Part of a small language model's weights: 12 layers.
MLP neurons of a small language model. Each row is named by its layer, matrix (up: input weights) and neuron, and shows model dimensions 96-223. Each number is 128 + 32 x the weight over its row's rms, rounded and kept within 0 to 255.
Before each neuron's rows, "fires in" lists the words (lower case) most often at its 100 highest values on Wikipedia text that the model never trained on.

fires in: "an"
L6.up410 [177 129 140 109  87 161 137 147 127 116 128  77 110 124 134 168 141  79 117 119 102  98 153  91  48 134 109  82 148 135 110 138 133 146 131 169 143 149 190 155 158 120 104  70 148 133 175 114 126 132  73 151  66  97 100 147 128 116 112 127 121 169  93 134 189 159  80 120 152 167 143  96 157 138  82 113  85 197 141 142 151 153 139 145 144  93 110 124 105 107 171 142 162 128 178 143 101 215 166 111 142 162 132 124  99 105  92 126 110 132 114 123 120 136 114 131 185 115 112 151 131 111  49 109 161 172 194 167]

fires in: "college", "george", "development", "result", "results"
L2.up300 [155 154 176 139 120 179 149 149 137 115 155  77 109 128 188 114  97 180  96 108 108 124 159 153 145 167  69 174 146 158 143 138 144 109 124  88 164 138 146 175  72 134 128 160 142  76 117  97 107 129 140 104 120 124 142 128 155 138 146 119  89  84 174 107 150  86 134 121 156 104 136 119 133 105 111 106 144  86 133 118 137 127 151  65 154  86 152  99  98 101 124 156 155 190 124 115 133 136 154  97 123 124 163 153 141 211 156 134 129  58 109 116  99 158 112 113 127  96 133 130  93 146  84 123 106  89 137 115]

fires in: "as", "that", "which", "by", "colin"
L6.up994 [144 160 207 145  45  95 159 104 140 113 119 146 102 120 190 159  89 158 154 142 135 121  87 139 131 139 119 133 165 156 133 126 118 136 131 131 130 130 103 154 114  93 128 139 179  26 106 104  69  86 134 118 160 141 167 155 185 158 112 134 204  82 120 125 111  95 138 111 134 137 136 142 109 150 105 111 155  73 161  87  53 108  97  88  81 101 151  73 126 143 205 138 195 184 155 156 139 176  82 116 128 148 132  82  99  95  98 101 155 138 128 144 164 143 152  94  85 103 127 186 139 140 151 131 106 104 191 106]

fires in: "under", "at", "including", "became", "according"
L2.up478 [133  71 111 137 133 145 102 102 164 131  88 115 130 175 121 146  97  95 135 124 149 179 117 123 123  79 123  63 221  98 139 104  69 164  99 107 101 144 106 142  84 170 152 141  86 184 195  97 166 133 141 147 131  92 113 154 166 154 135  95  82 166  87 143 177 168 143  98 146 174 146  95 128 158  98  99 129  93 122 144 151 152 173 182 188 103 110 144  85 159 160 132 174 156  67 110 105 227 130  25 174 125 100 129 114 106 121 136 103 139 108 146 127 135 132 138 109 110  67 105 134 150 131 117 167 137 189 143]

fires in: "such", "footballer", "source", "resources", "suffered", "issued"
L2.up506 [132  91 170 140 140 121 143 133 113  89 139  76  88 132 102  89  70 142  95 123 163  93 116 154 189  58 142 119 108 129 159 143 117 158  75 125 160 162 154 125 153  82 127 189 118 149 107  67 147 112 121 138 144 183 134 177 113 175  97 144 150 131 117 166 168  96  94 110 146 177 113 138 125 101 186 184 125  58  43  91 106 145 111 165 147  92 123 149 129 116 127 124 118 103 122 184 148  99 123 131 117  94 101 137  96  78 126 160 112 104 111  77 109 138  94 130 144 134  67 102 127 107  87  79 172 130 158  68]

fires in: "for", "by", "at"
L7.up739 [131 125 185 191 105 129 111  73  87 141 100 119  58  77 129 122 114 158 147 124 184 145 103 127 153 100 169 147 142 136 119  76 157 139  88  99 147  38 152 124  88  86 121 103 155  75 118 194 109 123 136 120 154 144 162 160 163 132 153 129 142 190  98 118 153 133 140  95  89 127 132 139 126 122 169  84 131 138 157  99  99 104 130 119 197 132 124 131 181 114 166 165 116 172 161 136 159 142 131 107 127 144  82 102 104 118 123 120 133  98 121  88 124 120  95  99 174  90 141 115 127 167 151 154 136 124 140 158]

fires in: "against", "at", "x", "art", "did", "according"
L2.up834 [113 106 175  92 180 144 108 116  80  84 140 151  60  87 132 125 145 102  96 154  97  93 148 130  73  91 139 158 128 134 118  98  69 178  77 114 128 112 126 182  94 210 122 182 132  89 178 113 136  98 123 143  81 163  87 134 130 142  91 155  93 226 160 157 184 124 118 126 147 156 145 122 125  85 121 150 109 103 163 129  87  99  67 143 179  88 146 110 126 108 130 152 107 163 145 116 102 153 143  94 191 170 152 117 187  94 120 156  87  97  88 118 120 180 169 148  78 133 130 134 156 110 124 116 190 122 164 151]

fires in: "both", "william", "leaving", "with", "among", "featured"
L2.up588 [149 122 119 129  91 134  59 115 147 132 115 151 125 118 157 170  76  95  62 145 157 161  46 141 120 134 121 135 175 101  96 150 186 121 111 127 146 171 157 120  56 149 108 190 135 111  87  91 104  57 108 194 122 166 115 203 138 140 120  74 154 102 139 147 146 129 168 115 174 131 141 159 119 133 123 161 165  87 120  85 127 178 231  88  71  73 129 155 105 141 174 183 197 156  90 113 161 106 109  60 115 117 142 149 104  42 136 153 103 146 104 124 128 174  96 135 118 159 111  93 121 111  96 194 120 125 101 122]

fires in: "or", "to", "would", "can", "as"
L6.up640 [111 147 121 151 138 152 125 146 129 125 136 148  59 117 134 110  84  72 113 131 140 110 122 138  97 129  50 165  79 166 108 119 139 123 117 122 123 137 210 100 110 142 148 169 142 152 137 116 133  76  76 166  46 124 136 161 108 117 131 140 145 150 173 154 110 148  82 118 117 133 128 143 119 134 145  96 128 162 151  98 107 155 111 136 133  79 128 118  57 132 177 103 123 111 181  75 107 122 158 153 147 180 160  62 121 137 157  84  36 124 102 133 179 148 167 134 127 117 116 125 121 150 136 103  84 167 135 145]

fires in: "may", "can", "could", "would", "ve"
L5.up844 [185 159 146 114  90 154 114 167 130 138 108 129 189 115 139  90 104 135  95 145 130 134  88 134  61  85  97 195  54 114 167 119 146 125 113 177 161 160 136 150  88  67 150 150 134 134 114  70 125 125 117 166 140 123  94 179  86 176 163 119 121 150 109 161 174 160 129 137 165 202 130 172 123 102 120  97 119 107 154 167  95 133 145 127 149  87 186 113 111 108 142 137 170 176 193  75 118 145 127 102 132 164 113  94  96 144 128 140  81 133  84 117 118 166 131 156  90 115  97  71  93 153 139 184 109  95 158 123]

fires in: "as", "they", "none"
L5.up350 [120  86 156 144 164 128 118 146  91 115 107  82 124  75 125 114 148 143 124 103 130 194  56 123  59 123 140  96  86  94 110 143 110 138  76 154 152  67 180 157 157 111 128 150 117 124 127 139 144 121 116 120 132 105 132 118 123 187 153 120 226 153 142  61 168 128  70  91 147 209 169 113 150  89  71 188 148 152 130 145 103 111 137 121 149 116 160  62 138  97 145 148 155 189 124 107 166 109 154 173 118  92 116 148 125  52 110 142  78 102 130 108  68 118 198 110 106 133 130 120 128  87 148 195  82 142 210 124]

fires in: "an"
L5.up471 [136  65 106 136  79 142 123 137 142 135  67 134 100  98 139 138 106  87  92 156 167  85 148  75  58 114 138 127 148 121 138 109 179 152 140  80 148 164 160 168  85  88 137 106 121 155 151 168 145 109  48  48 130 127 137 121 115  99 147 104 157 182 169 116 106 144 138  81 105 155 151  65 135 131 126 107 148 116 137 141 126 184 175 129 120 125 121  97  61 130 165  98 111 123 184 114 107 192 133 108 165 130 110 126 127 131 136 179  80 112 128  85 129 162  83 129  94 153 102 108 120 113 120 135 110 128 131 136]

fires in: "against", "among", "manager", "has", "leaving"
L2.up656 [167  66  78  86 147  96 166  67 116 127 111 127 189 153 102 117 145 131  90 165 163 140  77 144 102 128 107  93 128 122 161 140  91 148  65 149 181 165 146 122 125 142 166 167 115 145 108 120 112 105 113 131  98 108 148 163 153 112 135 107 111 190 141 124 122 176 119  96 163 161 117 164 122 141 139 116 137 147 159  94  95 114 161  72 132 107 153 143 128 127 125 141  82 186 121 100 153 158 140 110 151 143 145 166 108 113 142 171 122 128  90 104 120 112 142 131 116 167 147  50 105 134 141 153 138 126 137 171]

fires in: "it", "also", "such", "only", "that", "just"
L8.up672 [115 125 149 146 136 121 118 193  84 128 142 120 123 136 135 149 131 110 177  85 152 116 125 133 128  97 145  74  98 163 131 154  89 142 119 118 191 178 170 112 114 112  88 151 159  91 164 149 116 110 113 144 118 134  75 142  90 125 218  98 139 107 142 120 110 118 119  86 144 168 107 136 190 156 102 144  95 146 130 128 147 117 129 139 173  94 116  83 165 135 139 142 118 158 158 111 133 161 170  78 144 176 141 129  98  66 157 111  85 103 130  86  94 152 196  93 195 139 170 127 144 110 173 153 138 123 156 102]

fires in: "or", "as", "those", "four", "whose"
L2.up109 [133 103  49 111 131 159 114 103 109 106  85  87 123 137 137 136  41 138  93 126 135 169 142 210 148  83 201 163 143 170 180  93 128 145  85 142 124 175 137 159  95  93 112 163 135 107  99 111 113 159 107 144 148 141 125 168 139 123 117  79 170 147 107  85 104 109 163 143 154 160 149  77 172  86 157 134 173 112  96 113 136 136 139 123  88 106 142 132  63 164 179 168 121 186 136 138  64 129 131 102  99 130 148 144 111 138 126 159 142  45 140 177 125 200 186 119  71 150 118 107 188 150 145 130 109 138 140  91]

fires in: "such", "he", "russian", "russia", "issued", "suffered"
L2.up68 [143  93 188  99 156 178 163 141  94 145 179  52 128 132 145 169 137 138  73 103 190 115 158 143 116  76 154 112 116 188 123 121 172 118  94  92 144 145  93 115 115 146 105 173 106 140  82  60 164 153 127 124 147 187 138 211 106 236 158 124 146 150  61  96 138 117  91 126 127  88  88  83 161 138 150 176 124  37 116 156 186 149 105 119 143 141 145 132 116 170 141 109 175 184 100 106 139 154  86  95 124 151 161 143  86 138 154  73  93  91  78 122 112 128 163 134 101 116 119 130 132 165 131  72 143 103 144  84]

fires in: "that", "only", "because", "though", "if"
L5.up1023 [166 182 139 110 150 137 101 148  97 101 145 138 109 118 129 183 117  69 120 113 104  77 138 130 163  99 147 109  76 129 124 125 187 123 127 113 140 143 124 109 122 141  73 179  98  74  89  78 133 117 122 127 108 114 126 134 133 115 198 170 178 136 181  47 214 119 120 102  98 104 131 118 143 137 114 140 119  52 129  96 135 105 114 173 169  71 165 134  91 132 153 198 108 173 159 151 123 134 160  82 125 150  91 116  94  93 139 131  63 150 166 105 139 161 142 118 187 198 147 160 163 130 126 133 112  94 152  56]

fires in: "division", "appearance", "operating", "decision", "appeared", "participated"
L2.up698 [153 129 140  45 179  71 125  88 142 120 141  96 158 157 150 135 132 122 141 154 143 131  78 115 146 103 122 100  91  36 110  98 175 141  94 106 125 127  71 152 121 190  84 168 137 151  77 116 101 163 186  94 123  84 132 113 124 130 164  99 159  97  96 108 160 113 167 108 188 103 140 126 126 134 128 122 160 114  86  30 121 152 203 105 116 140 139 120 143 140 180 183 172 190 145 124 113 130  84  77 114 141 125 139  88 162 152 132  89 109 173 104 120 127  83  98  98 127 134  70 148  86 120  99  64 127 126 131]

fires in: "when", "george", "college", "jack", "john", "all"
L2.up821 [154  87 141  91 113 170 119 129  97 175 111 142 139 139 136 144 101 119 105 150 136 118 154 135 189 181 100 114  92 123 113 125 194 162 109 151 145 188 173 192 162 147  84 132 139 152  91 157 120 164  80 138 139 139 128 125 134 135 145  93 106 135 137  67 164 155 138  53  98 126 183 115 135 137 149 110 144  66  74  56 158 150 224 105 199 144 154 172  94 155 140 183 136 166  70 140 172 142 208 150 155 146 165 139 130 165 109 132  82 165 134  78 133 112  55  73 193 134 110 117 140 149 146 154  95 103 128 124]

fires in: "by", "against", "with"
L6.up549 [110 142 185 175  78  94 143 138 175 139 123 100 135 105 148 144 144 154 120  81 126 143 141 149 119 149 106 142 101 132 122 108 144 130 118 122  72 108 141  97 159 146 128  83 103  79 116 181  94  83  94  81 129 149 181 133 191 139 180  89  73 160 129 148 143  96  83 149  95 108 162 139 114 112 153 129 132 131 143  98 152 109 174 146 139 105 177  41 134 112 110 103 154 157  98  57 107 151 150  90 143 102  57 139 125 125 121 101 102 162 106  68 209 196  81 158 150 127 140  95  78 191 206 180 124  80 150 145]

fires in: "an", "san", "indian", "ian", "union"
L2.up406 [105 104 152 108 128  79 127 149 176 115 133 107 151 165 153 125  92 176  79 135 134 105  99 114  96 144 144  86  79 144 130 133  76 186  54 102 117 134 152 105  76  84  64 164 135 151 144  86  83  81 105 105  79  87  89  95 119 144 110 100 116 109  89 147 121 138  77 146 165 186 133 100 165 108 124 110 172 164 103 166 104 116 154 184 125 124 129 108 116 129 100 184 180  99 135 161 119 143 137  65 182 113  73 118  77 114 112 142 138 157 102 158 150 162  44  95 135 122 140 147 119 161 119  91  96 143 128 150]

fires in: "an", "joined", "others"
L6.up326 [147  98 163 157 131 142 110 179 164 160 108 135 111 145 138  88 148 100 141 154  79 106 125 166 115 118 116  98  89 133 115  85 162 175 113  82 128 213 183 168  78  52 129  51 156 140 162 128 131 160  76 110  94 117 106 156 141 179 160 107 117 159 120 103 138  90 146 140 106 124 125 134 172 125 156 124 105 135 152 165 114 132 111 200 179 132 191 119 187  61 131  99 161 158 155 141  82 138  96  95 118 142 115 116 104 133 139 154  70 112  95  54 146 147 146 113 153 151 105 137 124 147 127 117 125  89 165 154]